MLP neurons of a small language model. Each row is named by its layer, matrix (gate and up: input weights; down: output weights) and neuron, and shows model dimensions 96-223. Each number is 128 + 24 x the weight over its row's rms, rounded and kept within 0 to 255. Numbers have three digits each. A neuron's up and down rows have the sign that makes its largest values positive.
Before each neuron's rows, "fires after" lists the tokens most often just before its 100 highest values on Wikipedia text that the model never trained on.

fires after: "a ", "an ", "A "
L5.gate329:064129169122133101100113142098110160139198121122140091098104132137146115082110103124128145134073121141102119108110102170095105093168116116156139127148106122131123150113153092169131115165186184135111129138104130158123114115126161147104090111141195111099170127149165103161138161152122138132147113123145117156142122134123164122111126091126109104143174109118108124138141155078121144174144
L5.up329:103088143128119131167114146099183149136097130138138105125133139143123151098145143117107138175162111124127128100150135127139141128168094151087100164120126178123142153115135151116121149132136167130132164086142137113172088153134118142139099134123117159109138148136181143129079129112099133151114138122092151133122095105118146119121088142092163156108124106128160176144131178111167077143108
L5.down329:106098135152139111141121116140161139154089111166183132134138140136097071092182102084130133123159170108126096114132071152107152099093126120136118129097099146139133099128117089123095095145073192124133117145111127077130112103121104101119094126148138133107120132107149155121094113151130149121104137129114100123120152095150116103082103149129162136130165110173152127057146148109152113147094

fires after: "\n", ")"
L5.gate276:134128098146118140092113127139155139060144127103121155117104121123120180177075137136116127113125120163147111146097117106092138152103140140138129140128103130150153135095156088159150119127133154099125134124167130115165137153129093118145114178165085157141139130109084131124134125141106130189124108123083080085107150130158118126120084113159131131131119119121140125108097145128111155122098
L5.up276:166106125150158096115099150136093167119096146110135134141122137116155136102110129126128136110127143124085087125109156122102139143139118133109146137112117111131182097113157128113141169068083169093118141134144139129113172131141094122171109165135129117096156082127125138113131147151150144146129124070133140099116114088118120186135144155155131155193110161146116107081122118121103088135106
L5.down276:120163176138137099127134164113116177168102117149192148122116153126109134105136095098113109114120177130147101123136110111130079116168119080148118122137145118106162136135119130120142109136114114114119110127136110066094120147138130108108116103153134108126139115155109141137154105134164119153144106143156140138169144123114167145091147142114118167116126127145142122255137139124131129113125

fires after: "the ", " ", "'", "s", "Y", "S"
L6.gate369:106160121134149094157150114106122105097139117098118144137131141158148130132111106149126146101106106165117094126113158097139133148129133078112163089118119121143192123139158137097131113082133133138155118160116092109117094116114134161141115126107131101131124199117105142105140153103072181140138141177136112101064162133126167154123167165124157159086144162148146156136123143172108128130115
L6.up369:129118093092115135117118069148134119131113107139164131152176108110139125132120165147131126110107134158097141109105106109139166126091109151137113121117140099143137104123146091119145105106107119120147202150129092185150094176168135136161149156088147105172142117122125102115148177133156116117124138162139124156141093147148156119139111086058114108096158120099093082109137111153099137120134
L6.down369:105113137143093142141161156146174128133183133170119155122125119188147105113122112095146109131067117143127109094101132138147170105155118119087157136168114149146136170126112131092128141106147160105117143159142129135135078120116108117113148183103105083110154119115118121113097130137137113132137109098132109108157137110176083105124147159112151108085106141135127105117152105095106164126092

fires after: "| ", "a ", ", ", "at "
L10.gate432:108098127139143159187159134123125153116080127125078085123109124107078170133114146131139132126098135157108133131113146132124139131097109106120119141130133096130104117122158132150140112104115149117125132144121129139098107125092178141135159129137125116103149149127157089113094135083108101117132145114167149136141161154138144113110080144134167122110141142114146133155137109112136147154146
L10.up432:180084151144137157166130080137141098160111102137122152138143099120116113153126108146150179149117096137142114148158105134120123089110155164139100139151183084142143129141136104118117145139100116126172157111123139120107123120163147140075123113139161117103133128145129099092114124114166103079071151119115133167119134138115109125129123116140169120114146127133159124113159075133119131149134
L10.down432:107150073106128130142150123095091134109119141124139118110129144111132101110144090125126162125114156113140140102155121126144153123122105108157095131148102116105136128123141128113076153122098108150129142088137125132115141129131128121112172133132152147135145100107169148106110138128135145196119137128156150143129123119146082151193138155172141109123154132111147143099139113126124116146146

fires after: "| ", "–", "-", "; ", "– ", ": "
L10.gate26:122153188099141144102107126132102120135157151151125112123151157140147105077140150098135108132129112103138151138128123159125144126106127124106114136152094119112117074128119175115127118112141123101183091141106136119125164138111115071124126118150127131086104181138110101098111138132163131113144151151127150144118070120154164091144081100114155113117103115113083106124110147134140150111139
L10.up26:181126142114142115113079132140138158127140112138149131107127102095136134101099091098177117125093147136148149110149140169152118135119104125151125123131117125109115137139106132110125160091149118135136129101144127129148093128148128154142190137126165090099150136148141139166148110097094121107163125128095106139125150137100104119112108126161100136186125075160078123101177047149149121130070
L10.down26:130136124107103134163137174146129136107123146120136129119094172129140115143128155136178115142121144119115133125107161148145140129077138182126147109100125136153133166158139113128136118158106145098112157128160123125099108114140148148145142173135132122108184127129112128168144142107115127173116103101127164117102176133145155117134127177125126140160134105129137115104135143130108120158109

fires after: ", ", ". ", "\n\n", "\n", "Mam"
L10.gate1001:129142136135147138176163109132152152101116121130139116162115153142169094147068140114112124123096119096146139120080140091148158128142143149091095077106105096169109132131202077140171135132126127130105172181133159140105140144116107174156163131139123141129136133158132168139134147114103139104134113099135086126172134133122170109115104125139152136129141110152104146155124143134109120091152
L10.up1001:114118089156094129131102101143073157101095145125164149147150168119135122135115161116086153099121114128137118101099139105140123167145120127087085113139106130138122154109139105164135141118133145110150168133115155155118123150138095161112170139149125134123151136109147108166146141111092092102120149096128144114165143132109132114151141166136185138116130132155108163105089126111153118148136
L10.down1001:162127116126145100134135170140126108122115124098124141075138117095135101135135131141137117114114079136173139144146128132162077122084127126090133150112120151169146141133132075141094147108086076135150152146118135103121162104095127153143178157155121125142115091128153115139135101150129106110116105147128102161149088117103129117086120179145179116121176102119150116125108115132128167158114

fires after: "in ", "a ", "the ", "In ", "an "
L5.gate48:106142174099128139114121161104100166106120092175127115130168109126094103115162134094176128170140153100108150106164156141050151107128160124150101143104098156114136114114096132123160143096126106108117123139083146154096111164130120111096087107150101098100160134132112143123132127126104129098131094108131123168133102121113109076102155101116148109098144124091167092167152131078140102109089
L5.up48:140138098113121147143122164139137084157150122149087122105136092088155163156119134123135134164124166081169152152116160136105112132136115129108123136160118106127169125106139139116141080165137147128164137150142120104155098094157101103118123125147119200093160113117143130143126136115150099131133131104116166163143115104151135145105106133132161112114094106174140130093100117109142153138104
L5.down48:135133086151117107173122141116137131144151114177102150118131121135183127105122105122172149133114143125131116112115145105117136146139109118133108114090106108116148123130121114127172086114146094129099117137120133164152113113137137084142107098145101110138134148164146135113140129128128103144134092143156108122129131092168141117101111149121126142145138129149108137069116129104104111122190

fires after: "the ", "a ", "The "
L4.gate931:129157144138124129132123100148139129142143091111145111118120094125133084163133160155141154130168109152127100093120151144127147125110090131124165113139088110080059151116192121195145146090170138104136126107151091171117089124120069147139089157118113136145137171132135151118115178154166146154114118137177118146111076111137128141123085158123113092142111141116137120137086139134091175133214
L4.up931:134062107124111065113097151137123133118121142099096113120119114108176101092135125169090142133122101137125097123167136122130110115167149168116097140148112161117094146096165114091148140108152137118116120133141134162116143133120110124081145128095127113123107109144151139127122142159100121121130136160129158150098152168124100081140165117114158138054097156118117094127154127130105116123130
L4.down931:127102166125148112099103119165097109119156139154128124118103083118112156080131138140108126123118130151122105148099117120128145097136121156151161175144123113129133128126076143131097192102142124127100140117135111114109114100122141138093102070144167138134166115167136153123145117150136134145128133099142141114149136144122139128112133126161092162156155131137126131032153143154149127186120

fires after: "as ", ", ", "well "
L5.gate538:106100141106145128109136114120166106132143113092093106096151132120158149090162080096106116138128078098119066106142127101163133166111167114131134113153135174052147131138134144122152146112116116125105073127096128121139110149121137105120109140114135153096133124115094072118130135113143128143101095171123105091125068103127071151133109106113121147094096105105108182104166130101100101113122
L5.up538:108108149166133076104120138164114155102147174113148119164160057163133128121095109143153138069137149140154146095122105140193127100108121124122106119140119135128114152099138126130148103137121129112122095142136138117173095097111056114117187136179099149107149176153066144101138136132130145124117112090129156126174146157127153144130071129150111131084147098121112103143124139165095132122109
L5.down538:117133120147143131107154136159141149146121161122159121162134108128103129131093148136137170161063161145129137176129123138157146096105136123092115141117149137087165137121143130126136106166114141139147085165138172145131134148124131124128103160151129137116115142116093119155137121134109103110165087122123120165135153155128177162096126119192152147118184128142142076133113135124090140151127

fires after: "a ", "), ", "was ", "an ", ", ", "as "
L6.gate580:131126107133113166147103102143154110105083139111146175142119132129145097086111096143127155122101197133139130101080162113162153120154151132132126138135139114099135125152105146092155119108119094120130144124155145163141118093138088114137138115114138098153131164134106199126114113124150111079111130125151118093115136155102165111162124125233143122095111124147107113170141151148103085180115
L6.up580:139150124152123120096140113151147139145111147069127173122145121148116173127157131142110113118152144127142156156112137143108132129102150124114134122152142085115118127133137097082108092069144093113155082161135115114133128108095124187157162101161137104119159165123084144124106161112127130135086138144116137136130109138109163145146120107143116127143116176114102110101087140133117142166109
L6.down580:114136113126164149139162126138132105157160173124143125113171138103148151149169148140100152097126129165119111146154120150114123088080136127085134111143163090090120092134140086121103093112119113125129142145166113120093105156127133155161121139142096133126120191097104148149100121142096167111126079112105118176134129129112139161105162144125119160142136109145121131228142110100119128110131

fires after: ")", "|", ".", "S"
L4.gate31:100136160099179147163118147129115163180137149117146166136123182130137140092123058120083114116093153135149081100079137136114124142120091142134128134080118095133106142131083155122133137116069155119147135164114128084106196109149110112124106165120107144133134106148117121122158121112118136130128109121140118144153124105113168132121159099145128160167147117123123085086099150093132118123147
L4.up31:120138115092098136100123100138158146144136140104160092130146120119116116132092088092155123137120109151124046107107122125125115119127165115153156096141130100104165098147132113150119124150097158203114128089146138076127121140114173126150130137120146164132170121110131125124106104167131149116127068101104123118131116135110143122107157184098125126128143123095156154063100108131100127100096
L4.down31:115162111105168151144142118135097145124149131119156132136124097133109117108180124110091124102145125135150128139063179153127151104134112132154161110125159135066110098153124119112130108157135094108155137124144134096130149189122124097146119119113128153104110084158137122181126130108089127136141108102141138143140105144112115094092156163124125148113101147127115112255142137155114153135098

fires after: ". ", ", ", "). ", "made "
L5.gate606:127142072137165168123091157152103142127141080117122128134144111146100165115092118135101116135069079107128141118088136082158110112178107160102098109157142137141119141121151143154117111117082152110133121088101153133075141145127114163112145134135117118100116137118151145180134120117147087138153102149159127156100129147105077129135133129119130161131122114097157141187098120138126128084114
L5.up606:126105086124156122118161138116121158129109118103144098152103141128102096126109157139167103128102116126114153157143137101183093097111144116115146132114090104211102134151119110129121151086104116122109101132127137102103124109114111156084141094134130143093147157110171124129153182149113073121138093104102171153132127154153156129156159150110161126122137116128143170126107126144147105133113
L5.down606:060129088118107127125153158124089143119117111139142078136074134120156094122088130085139123105111114132133094147090173048087124139092102135117146134158124117155142148149152169142107120113113181153159120125100144113140145140095087152099205138142156146108122111115110112130162166166127148107100085133145170140120093132165149075104121168141151133123136124134153110232113132131149113161136

fires after: ". ", ", ", "=="
L6.gate92:123160107134124162150107078115125072125136140140119116122146112108158173151118122118119112137130136144176141137134137105114128145161138143130140136148131153153134087060110131131137081167116122141154182122135135136147112152114133115143116106128131169120132148161141109170121171133131142144101133174174140142154143134125139114109113131159141142128055122137093122154089115138108105113150
L6.up92:129117138125110150101138119169116133143090121133112152130111159147131190136144146104151128133110154110111111142144164145133155107106157123115113123150113108188153194138142127131082143094117122117121141127091122145134155130112159174130105092089127154129145104152135142135125128114107135128098092108071147163118154102137082135160122138114163162161152119158135112132116112157157143119138
L6.down92:134130085102153117112105153151116131136160151138113161083139121100126165124163117109154118126139155108114109108105141132139132140104144096169155128127131168154116143142084149128127116139140160109130146136126119139149118133109135139127138171152126160179094097137090158127187096162150103101115121110077102126133154148139090127126098175129109166158131109180132148183112127151160124131138

fires after: "|", ")", ".", ";"
L8.gate714:119174117151103109131110095142115164151138061124133160105174137103133099168175104097112190151131130112138140112144101118131110133113102098124097149141142136136130093136125115139133142150112112137178132159086155156112094130151110146146149156112143106097137118137140097143147113146133109152133127108144132126166096111138165176149123139117178149134143138124144172053112097090117180134121
L8.up714:137112098105183143127095091173135160104130122128142163142127141072145140152098118121145160160158122136161140163166101106154138156150142124125144140136147116154101124099137153131163171146092122146163151121109097145139157130148123185133146119118147168098134116113105090107103116128141099117129083174150145135117131132131142156105129134113154153140161141113109128045125157131135159135119
L8.down714:128133085135127118155127123131133138121124090143135147140131097089111140155130134106122163150123127117151169120133107087127120140178089130132126146097159161159129124078108118112165130164112119113145128133076123139131134109150129145143154136150145145106158138135099126119137121108162109089149132122163167120160161109162119169129112116115161152141153154170077137189119155105144135113098

fires after: "| ", "200", ".", "199"
L8.gate728:097108135143160155105170108152125090170130114134134138154102121133168143114105076084121117182133101113134144105098167125101094150104132143108157099153113090083079084119122151128153147152120133137102122088120132145181135127132106096125106092148122140122143104167097105138149153107106137104108099087133129099084131103112114102125116160153122154128121108119122094131143117110123128166165
L8.up728:124128115107115090114173115114132131143130132055123125129127157149128129115134101108122107093143110105136090149125165101120098161163148131146131104088137118097111116148126116116132149104145150099129103152143108138096124150116114110095138129118105119160112158135153139105103148136098159115098142136105120129106116104140128090106110143101120089134163176131123089088147182098094089146101
L8.down728:108140116136136131111126110123111137090109122146129094122109126158136149127148121081105127158129104137159142124173120114092077144147144147127147096127112141127138137088117154112140119123129099114124109103182138122132170170130162078126125157125118144096149156119126112139134060152114156136149090107120150117099147111101122116107161100140122118167102127143144057038127183127137128136149

fires after: "| ", ", ", "; "
L10.gate841:116125163128109153126112102161155159155143104152099123128105130106095116123135114059110136142094184112129124119121127115110179076116156148162126121131101173153130112128159146134142154107123137107115137139088149133164153136124152123135160172093123133109166167147113114145131164090098176140139160109111144095123139165112098124147137123128115115089121098146132121147146074168138171135179
L10.up841:144110131119135111103131142136173114098120173163131104093109081094126110118116096127105091148128124103162165183134145153082112113119159134065112154097121168117134124144143152147125135151103123131126145106160126121082111136158142124094165093103147109178137089137119137110108140134167120133108145128110149156152142118157094130141098114107151107152138156104116132131146138095139130124079
L10.down841:115096154141137126144153135128120113085112148126116143147117166171134186128148180177083122116156090124116134118141153140122100121149103104130115089133113129113105118130138101104124135128154119175143134062153112115108090129105124146132068139144102108090106165122140160142096120139133094175128108153170135125078167139136109165148146146129112117091123105157148149097091196132141162128097

fires after: "'", ".", "S"
L4.gate854:086113121099125133100126119136112127129110126102137157148161128140133119134159157126129133186084138104116124122123118093136132123172159137150102128130135180131124141119151119094082103118112113103162186130148154138094135137114118145129128128155153141134134127099120125187073084152119143079095116144137055143082136126124115142159141157096134113091123150102158159135145110144141116113152
L4.up854:096118125102151110144099107151143133120121138157119140106129132126137127178164138122133125103145135132093090162116128097113129110135109151121094122147119113151127145135126151089134125127113146106113166122132114157110095118171154163106143066141175150123110151123105128140123103178142119107144137145106123138116160156151160090082155141138076092121107079103163134112143119127095082146102
L4.down854:110134129162096123160111132120107108166129198160111123110177136120112116170105086113151107135133139111126110138094109150153139148173142128114147144146137133134132156142153146142157125133132126137102110152101131105137106104131141108122119119090142140147081113128142122160106133120113166142115134133141105127129148148165134143150145152145139097110132145161106126116145103113089143139111

fires after: "| ", "–", ".", "+"
L3.gate657:090138126144115124131145140109109108083112167109130113156101139072130159159165125133096122144097161133164143111156114124135130191111138124088119129132106110119154155134111147115104143127135163127149122125136098132185142117085137142125142126156168134132105139120096152176127092111116134118132067158152155093098151147112139154094102092125119160088132111105118135137127166117093125158100
L3.up657:110110111120128142098091146146151097164110119125099164138119100127130134108086143139148117108113172101148115116125148180114162105161152160163125148118173107079090103099120164158127130143124128123123166119130118158126154169126148138115116126084132109130100143145132149095155075125168179158127121128152117147158152140121145139166145138127109152115091120136159111108178168173125143104131
L3.down657:138135124136135132148123126136181100158136146153115132132124113135105088125115078170120166101125139142106118112102142147108140131102120132135118155141129123115100158148093164111171087143103108168093137156149123132154141133143156107102164151074097098143130158141169140149130075163119137118084146122125142170092124158134153148127130116150160217102107113116106152143161100102105121125128

fires after: "-", "most ", "a ", "an ", "the "
L4.gate311:082114149131135084055123125129153144161180126122106112145128119099126129090122138119147116093096123133141154116151104162116066126117089129120137116125130128123139174093085120127137140110139131102154127130135159109138136135092072137164114124090125110065146098161105157166116150120155099106077124140111135149138058117124120126156129155146151173134175151105071155126129115137081151163126
L4.up311:163099133178170141162146151165153121158160108103138095102105118130124135109102134166144142129193082128184177099118135151163138118082121135114134161141132165132120151136109135130100080085118128102139130139166156104109119100132134083150112145160103122095091121144087103163144085157110142152124109121133158170154137142095092104121156141139144175131139149160084150104067123182092134166136
L4.down311:134084067167138109124123172096125094133145159097099155110129119123113131079152109068151143156155155152135120136131145151144105148087107113129103090135150087117137123123088132135162105093121118129079131142156087111105098112196136140165150133123158104099139134080124167134085111165119142171090115139105117123145151109110162105115128104161173143135138145150092111138130110112119157168121

fires after: "a ", "A ", "large ", ") "
L5.gate254:115147129155130128125089134117106163165109138155110103125088114180119133088136147143131142150125141127130120140163090154127107134138097121138120148165126121135094139150169139114158152139142147125111104105141091138123134159115092195112123049122109108127157137166159111168130077127134120119146115111127159143118127134122094187111139155176072112118151098149113133105139136130139140148107
L5.up254:105096150128118109137098118135154135155131104122105119120093111141100164105150147151150097153146062138103114090096113147108145109113125107130123144116124146148105148128157112099124158172128129096162179132112120113132131104113154138134133075141112105103143108140164095150172128098147108122137135117136136105151137117154125119159139113138125155136158133096137161103127146087171116154115
L5.down254:168121196109117120126087155135164102136125132122134110174125101152109167117142124138121140120127079158107106075065143124143133100110153153111105109082157104126153147125127075081128172152082095134139149156128112127110115099121155073113150079092123099095123132105131140124116149083150108126109108122143090072151139097117102145123137111129154164110130132115132117102176127087130101164107

fires after: ".", "the ", "a ", "an "
L5.gate616:083123125071115164123103070128115163107169107133162102085150133122162083117110135144118153109184115134145108105116143164146144117133059123114145111164141094072144117145111141149130152130133140146123179118136128113147125113117087120116156160107143111115150085104090146140116094109169115128151154127137133115132089127095149156123143147159138089151174123105159098132155156109085084161138
L5.up616:139105123143147112112092142136114157105135106095117123145141149110151104110129116137141122171181127140132143118126113147141151132122107099158110166135166107118133158151123135125064103142126129140161147116103132106109156128159115110156120126128191129077101106137098181162138158099152133129174117164125159118131133092152157113147110097112097142162124129076126179117170140108099157128117
L5.down616:125118108103121140154162116115124103143138132102130140136158149102116110117130125104133145112178101100151163114148099134106115124099124129192150162167115101113169152149102150172129082122104163119148109097129132126132162124118088115133112157119146103107154107101115150139148120119138126152164108161123128121171130123128178119143119119154145109117152150149123136081125153099135163176135

fires after: "'", "South ", "Costa "
L3.gate665:116126138145122118099179113154128143134113175109112150119128135063114140139129142192121184134128148126114145160158140133123123107204115118144108141121130117173111126080131138116158153136148128104139120170154113103130149124127112131129112158149156121123100140096119197133087150192125102121112140159154104114138173146126133126136098133084139157144103157099171151112115165151106165088177
L3.up665:129135148120116137131102110122135161119125107170141132144164135122125141158124141094087122132142085106091165152150131146116147135113087122132158113131103146153133180115108115124139129141126114107115144164154165151122159126145125152123161128117170145109127093079105128107152123080126133111081172151098118135152121122105122102127109144107090068128062134126191149122123115158146156157126
L3.down665:125100128150111172165139142134127091171161151131160162108175104111137174144175147112123132142093126081102150124140096094124125131170141109144107103129137173093132133107143125098153081141111154106155115149126166120119152137109131126160101145102138096131140104147134140117156120163112156131106094163132112122149142101147133096124143148148118102071108117151147125107138157157125136146117

fires after: ".", ")"
L6.gate534:108131142097137144157134163143181151139130112096161105133132168119150074103179151074101138141102148155148167073102162107166108147117109113152180122130163107118123120152124087153142092106135116144154156129085101132112140108155142112126112111115079119161153131147123106081089100164095147140079138124138108115149091114139123176145102113140149149131100169136090099166096136156139158120145
L6.up534:169171137100128157126110103113155149090125185108120153148166131103171108173130130131100124174105113148106146126120153075100111149120112145146136125133178148145119115146098128117116106129101091137177150137129111138127136100123129150083139090106155135143122126097128102134106094173108106132135119136107157101106149094134093127142138064112178140102137135149134087098130153080099114103077
L6.down534:105165128123157151125132115103179106154109161105098141145169094121128171115142071095116156135170127115113134139151131141117115146150160115155117070117124104079140151145143113136151061147119122157173126107133116129122095117152113095133163177114092103107165128107109131104127100141098108156130165116123151128124133091120089099118147104132187151153150145157097096074125101126098131135087

fires after: ".", "ft ", "to "
L5.gate373:083115105130125154130121121179137138097146132099104072159129144132120078136143114132126101138145120120101136070146116107111132095125077122129156132136098085126128152123153127158113143139116137131143113093129122102106128138116120151084131149113097142103166110136119112130087135123157181094134110158153151105142136135109117114124087123143111111108125089129152163105134129115140096092115
L5.up373:155121121120139119132122151075091079143149178105146092140107080136148136149107140134141119129146107169121124113131114109128155107101129145136155158177189120125124108158107174140149124155082117140127148141095124144139111137117107113104134123093122154143084164128107107081162121138120111150181150140129160116138112129151119117115100118138119143154174158122111088156131173135140157148120
L5.down373:133143130143129141116110167109134165132113148125143119125096151143133128085109103150118144084160141158126158088151148156124171109132099104117136170141142086104172129173126164132106134192059143133107116146094183142099105086107103155122174086113134140096118153152134121118148128157138124159105135136149103147172140108130123147101153105184156123062148150102132099153095136109120126119146

fires after: "| ", "St", "L", "; ", "4 "
L3.gate224:119178117124132111119146140131149119116153114123170104118165162143136126164150100132162130096091126133179165146094176097151165157096078150116122112107137158122111126151119147090088160109120125117105169158140124123100106129142118117128140140135140103132111176179129118149128128096116108101135137172166096086096134120108135150126114138128135129118087145145150091093125134142085090137122
L3.up224:175110130144164117190126102142148156158098095167132157121097117109150107110164099112161124144109149113118139136120105136162119122127137149101137121134161160104138137129162154085130145142123136126088114138126114148159142119137137133190093175138147101146130133194135150133172135133166088131138122114085128135088072156164110105139111118133148167160082106143119119091137133159169134122131
L3.down224:132124126104153092166136090123150154094134142169126118144147096167142128148149112168147112158184116139165143115102154214160142116117130134129119117095118151140123104083138113099136102157139143109126078103164080156132092143142133129121116170139093121134074141110151109156151119118178154081163148134132113098127148077129098079102120149161147138162163148130145123150136113124143133158137

fires after: ", ", "the ", "a "
L6.gate179:087163129141131140123108107130123157109168097088147118139131111111097148142077142180116151156124140142134146173140111136073147159121178167140119117098162142138110129174109140116139179120122117151121096099101130118136120131082133168118122144084115139121122198170089168145111124135146092109126145144135089109121122135089129154191200151168102116131139111160141134134137121131110090137100
L6.up179:116128191125143065096170120146110155105108111102179140145128093156145147112089145167117137165114124141124128078135145124109132132150125144076136118125106087136091165123124111098135155121156099134152079177130150148181144151145122160130101118117163125096129183122105172124099118148148109092139130171169102097140082174091149131168137121136155137106133158103152111187129103135092112124092
L6.down179:147106086126159137131146121118141146131140116156123111106155131128143099156113132134124139107141173167125153116182157136114113113124156134097122126134145147111159135121090111152162142084099101114139134155155136141122153144157118117105064089113144071121162138101095158131104108114134169095126082132146134146091084100122179147070160120137121131116117192104107122202147132168134116120067

fires after: "==", "of ", "'", "the ", "===", ", "
L6.gate127:134128116090129091126095164136159105103121144087130092105145158148105098131129117067139121141124148140117133157132133067098128126174149154088175133110136144146144116120124148142146085129110133098123093135102124119101113111119079143081136125099169094134142133080126106115110142183111124139152148116138132113098134097113121141121149121126132115128092165147135116104139088123090128150121
L6.up127:083096136174141139115127130130130163118128134141093135129125115106145098115082144122125125140139141117142125105136183157141118146171134161107097127131102103137125139122159142150135110136102139114136180150104111108112151124149089156146127134107118132114149112172126118125128176122093127116114157165118100138193151143143166124157211159118133110190100120149140185147140108136099131182144
L6.down127:133118112130162125111159118123168199149127157110167098114128153142140120121124137154188152132129177132125143079116098130160122140125123144141131177111117138129094143140147120132151138155159137172113145139113141136102153117101102095108116150151095117093110081142135123121159118107120106122141132117126122133078146127092114136138125129169131101155133143109147122095112126075117145128118

fires after: " ", "\n", "|", ")", ": "
L4.gate818:105086083149118131143145152176096139105139148112205099089118127104117112125098097079130092144123145100121152140086144146114140158088124097159110109137113121092148115121089117115120094161170112116135124117131120069142083171133135129170140117160100129114185107078152161147156122114125051127106107097126124143131114154132110117139126096151107124118090104186136117115117129143142155093086
L4.up818:126149096137159103123111147098118173167127150100132108100163126134117134151122129104127096131095159131128143122063108076117131148130112131119157132099114117131142126154114108099125180130132101105146117140142128145114152127169107148147120143131106097148124114099064090157108078130118152164097172146135122148138142115093143107149147152106113158136117169087146109091121145094134124155167
L4.down818:135108173159138140120148176135115142157124134121151147141085118122092103134141152143098109132103118114161137136106195133083115109127153101144166094139161132119135100159119136123129134108120099128136152126147133132116117150118093099151128097110125159133108105129160120173150106149123114102160121087109107123142118159142110094152146113119116127112156151179130119217134117116124111135120

fires after: "the ", "0", ", ", ": "
L4.gate326:112146075115117095151158131155138126147154129142132086118123156163140126103090147123095118150142121119092112148118110118144127122135165132137109145152129168120097135081150146103076144142150119099166100126091108126127096093168113167122100119148114097116116148144138130178113112115120154116136107146142127098097131105139130098135137134144126103107098135159162105128123124119108194133142
L4.up326:104107092128154102121143130181110111099110130111141112126109111190137156138141128109098092133125151119143138116126153118140128119140168106120110146100130150120120109112135123136116115106123100110133106096157158106177120127122172106162107099133152131105109082144138111125115116123078177106111124130128164146130151067128121106124142104131126130105096126128091102170130124114121122148150
L4.down326:086125080125131125123156079146069142118142154128150105137130100125135097154139099113121144099076127109145157178144140110183157118141133155134098166150133158118165165108131142134111162109121095094121112093135133123142116097112148091140122123151137125125144131110113160171124133159089150107106124140124105140153128160138176092126142109137106148123091106171126120145173149125171128155120

fires after: ", ", "a ", "(", "the ", "'"
L6.gate670:066124115107135168135138100136144121144136108113110140115100159169129076104156089138147169086122166087137169145156133136111148132149126158144116187126162159122091146185159101128133155104135114125064067097111124114110142140127121137104130144143105135162138168147090141113149073121168141119104143133109103125134091144116126127155130125140094105152105095164146135107160136143093086095105
L6.up670:090124150106156168132160116125142113108117147135144113128147140113106073120118118119155132136136151097129137148171117116114162111171095112139132114126152097100112116174121142124104128131097128146087116155151115136094091140144161126127139129106136115099114137144115129155129127094164120113103140111111143099141139138195144135164146103120139129152139082138105115063110144120094135107074
L6.down670:099174095108146130108122134100124139145115117155104146107075161104137071130134135161115143157147109130138110114154168143125183126147100101144109136125171132151140111146145112113143152081120140110144080050122143164092101158124189110136113111109120105115123109162095160133111103105132131095122143120120090095121123151147151163133140130140113142139099124153094117087147152168131149146158

fires after: "| ", ": ", " "
L8.gate249:143128122132116128157119147152101121129158149162134133084086149109181119093126068082191123140116088167106124101125122148134127128103110119160119190084118160136121124104156157138150130120060154099109140120146098143114125117153132165128143121179126148100145121113131127086167148135090091172113116187128119118098127108135097111173134162132157141113153097123130153130122132120149076103130
L8.up249:146125197154133133103112133113117162117114149123112150131138141168124105097113111136125131123099130156090123124133147117099095112145128137134099136158076128139125120129136111110132106128107109121163153125146116101122106117119106111081167115123111096133112109179145156132178112162153134139161116100114155111186097163149124160135151129135094133109141127140117144143165130079153144118102
L8.down249:139131138123122162144154099125124146122129159164134126119160099156154122175111146147141077130124119125132143127136138115107150158105141149123119151103099155132156138163140133067122134153080111111135131146131148128076146107120122156115146139090118132127120093144098145109122180130110079149142164127109129177070174113145137112135083153124110121097078116124099137140123126146117107149134

fires after: "O", "U", "I", "7", "A", "Al"
L8.gate591:146105082139101116141091153116111089148104146127117139165146143150144118119128131088181132109136153113140117147149165095129147172109126121116082170079111101153139122161140163181115149104142133101145142112112124122150148136131136118135099150120150162142135127153134185098106091138112101135126131124130158103115111171134150117140106153088202145140128127135179100049111129130172137120128
L8.up591:075124144178102109119109113137112072159113113114101121161157155116144088116120109148120100110077152126155144134137120145172162129147113108126174123161126142128141094105140101151136124112137130113157120124174105162107106151122106118134109099144137138128145139118165121172095092157090135101119081124132132132113202162117118148101156116139150151135143124102149117125108091130097102128117
L8.down591:180142117133123147173125135172121123118114130117121120121141108098098114131124123129150118160088109100121112128157145127139119111102130132109124102129199133159111150114043076109127139106105098154137086113154112157114185138123113099100083107138133142151170158124135105141130132079112139080138153129168122107140121153095133120163131069118142124129131130161127115158149153137116098120126